config.toml
head_dim = 64
lr_mult_down = 2.0
lr_head = 0.00603
decay_shape = "linear"
MLP neurons of a small language model. Each row is named by its layer, matrix (up: input weights) and neuron, and shows model dimensions 16-207. Each number is 128 + 24 x the weight over its row's rms, rounded and kept within 0 to 255. Numbers have three digits each.
After each neuron's rows, "fires after" lists the tokens most often just before its 100 highest values on Wikipedia text that the model never trained on. A number after a token or word is its count.

L6.up197:150137138101141136142112122151144178131095173068114104117147152132151141147145109071145104128105130127141149123112173109099089152128130124102095121192134151169133125186150112137109102125128140154105119154077098103149166123135134125132124102060174111150106142138100142110132096110131107119157151135131091174128113153129132108131136127107075141100188111143101134116128176142116146126104124137091145106128156094147079151139150139123137165131171141094135141101125116118128123113125129112116123120148153126126130137071114117146132092103132111146127113107136102160118110128133107072
fires after: " R" 12, "e" 11, "ort" 10, " B" 10, "eng" 5, "ot" 4

L6.up529:090162129117108141137146117107109128093155100080096123110123122128098130128186101115129088111154171126113159107104136127157125114120101085145147108131159117118135120108144114143148132133144120119133153145108120149147107132091147096146155125097130117154144135144094134129146114176115126083121175136090155130137142134164119186095152054126126149151123133145124142148152088117129147108097116110107143088167108122085145128143181087110099108114122118101112119156157152111090119169176137095130123114129151145127134115156106109082087128095062141171135096113135108158140142105137163130
fires after: " Ge" 19, "e" 10, "o" 9, " le" 8, " He" 7, "ri" 6

L6.up274:109138194132121122165111098077120150086140101125119102105101133118109145097086122134124117135084139119127168112099156133179135145093126126115139158145132096107086145105095091143148124134101138158132119113126112117136126078153098125129173132083128121092098120120108152132147151141110138143143149141151153165137135141127127133147137135133126175124130140117158132105150154114149137082083105140170137117140134093130143130097133146092117148151124129124130093134148105087147182128123172114126130133126080130169087136164083100145123223129110127145183109099126088169146128208141136136
fires after: "u" 29, " W" 12, "w" 10, " man" 6, " com" 5, "k" 4

L4.up256:120142130067185182145088148179147117140102174161122150145118091136098153144101164145105129120123138122136145112153126141133103179120124114130132154108098130124103150140121053113142143111126105118130160131140152145131141112125181136141146113090135169157154123118079128102138133128105096086120116107105114137155134106133109154141142102126136152099142083089145139136109161144113147106100151150122142121112106092085117129124176141165143141086125105139105144099141113154186114128136128168167127097143159094164096138163121152124122131150148121122117113117145109176143117152095121116
fires after: " un" 22, " ex" 22, " C" 9, " s" 7

L4.up976:095141105154124073162119097111112177185138115128137171127126124137140121167150139106144130103153149121145127162133117139121157139105121125138134120119152138119130141179123163127149151142161135118110117123082129124145141130112154131110133135149129134077152127172121166125137130117118117117102141128134120134117122144146099122133146132090128178149149108180153098137157114141122153147118118151170149102122125148143173161172140143096154133145150131141118116183082171151143119136144119099138137163105127099154173096142122114116114131125076156079146140150140105111100055101129133122
fires after: "irect" 18, " |" 12, "ident" 6, "ed" 6, " May" 5, " a" 5

L4.up895:115112162110134108128105100133148135142113094088115133122172136112157110157106092125138092053109088119130131110105107159199095150161107119134108140133087090119149150169120117163140159064126143143159144151151139133115093132117114151107136141143093130113113158137131149131112145092125145130169120132111108128148142135147104118161161126106129136183061092134145135118139086116127125144116082151110124128121179143145152101100144151082140175145104136167160142130136123098077101137123120104095149076138104134096101130124127136108090128132166162119101099112118118108101120142144164178
fires after: " T" 19, " Z" 9, "t" 7, "-" 6, " p" 5, " st" 5

L4.up313:086111115086079139095085089146150140176156138107136122128102104131115137148099114145136125166058102132149114097162126177163138174096144129138119086107091119142117126121143128168140156126123143154104126170153146145133104142117137134124117136076124151087099173113141118176117096114111158138159151157115124141117159139153127112104090109089157127094092124082102096113139105166162122120124091132139115159113180123128115128132129161124118107102134154120151095144150132128157097114147112142134097089140098124115123125117146140145147098109159150112121101122130111162179153143107140110
fires after: " sy" 16, "1" 15, " E" 13, " S" 9, " t" 7

L4.up26:102173134114150104147097126163121117118158162112090131122116151135100135118157124100130138119101138139162148120151150102140133129118113165134133154133130118116098159099135130161122169117123148107086095118152128124145182136143115133167123177100147169125158128140168120088174125107169129125105137170097135108146140118123087081112139121116116119092145136148136153108091123086095135138123151097130114177158123132155084156104117126150132128144133137110151150112100158116089098084142152151135095092122146112101106136139103121131077097125141076107107140190156126115114108105136128157
fires after: " E" 20, " Fran" 12, " N" 11, "es" 8, "ie" 7, " n" 6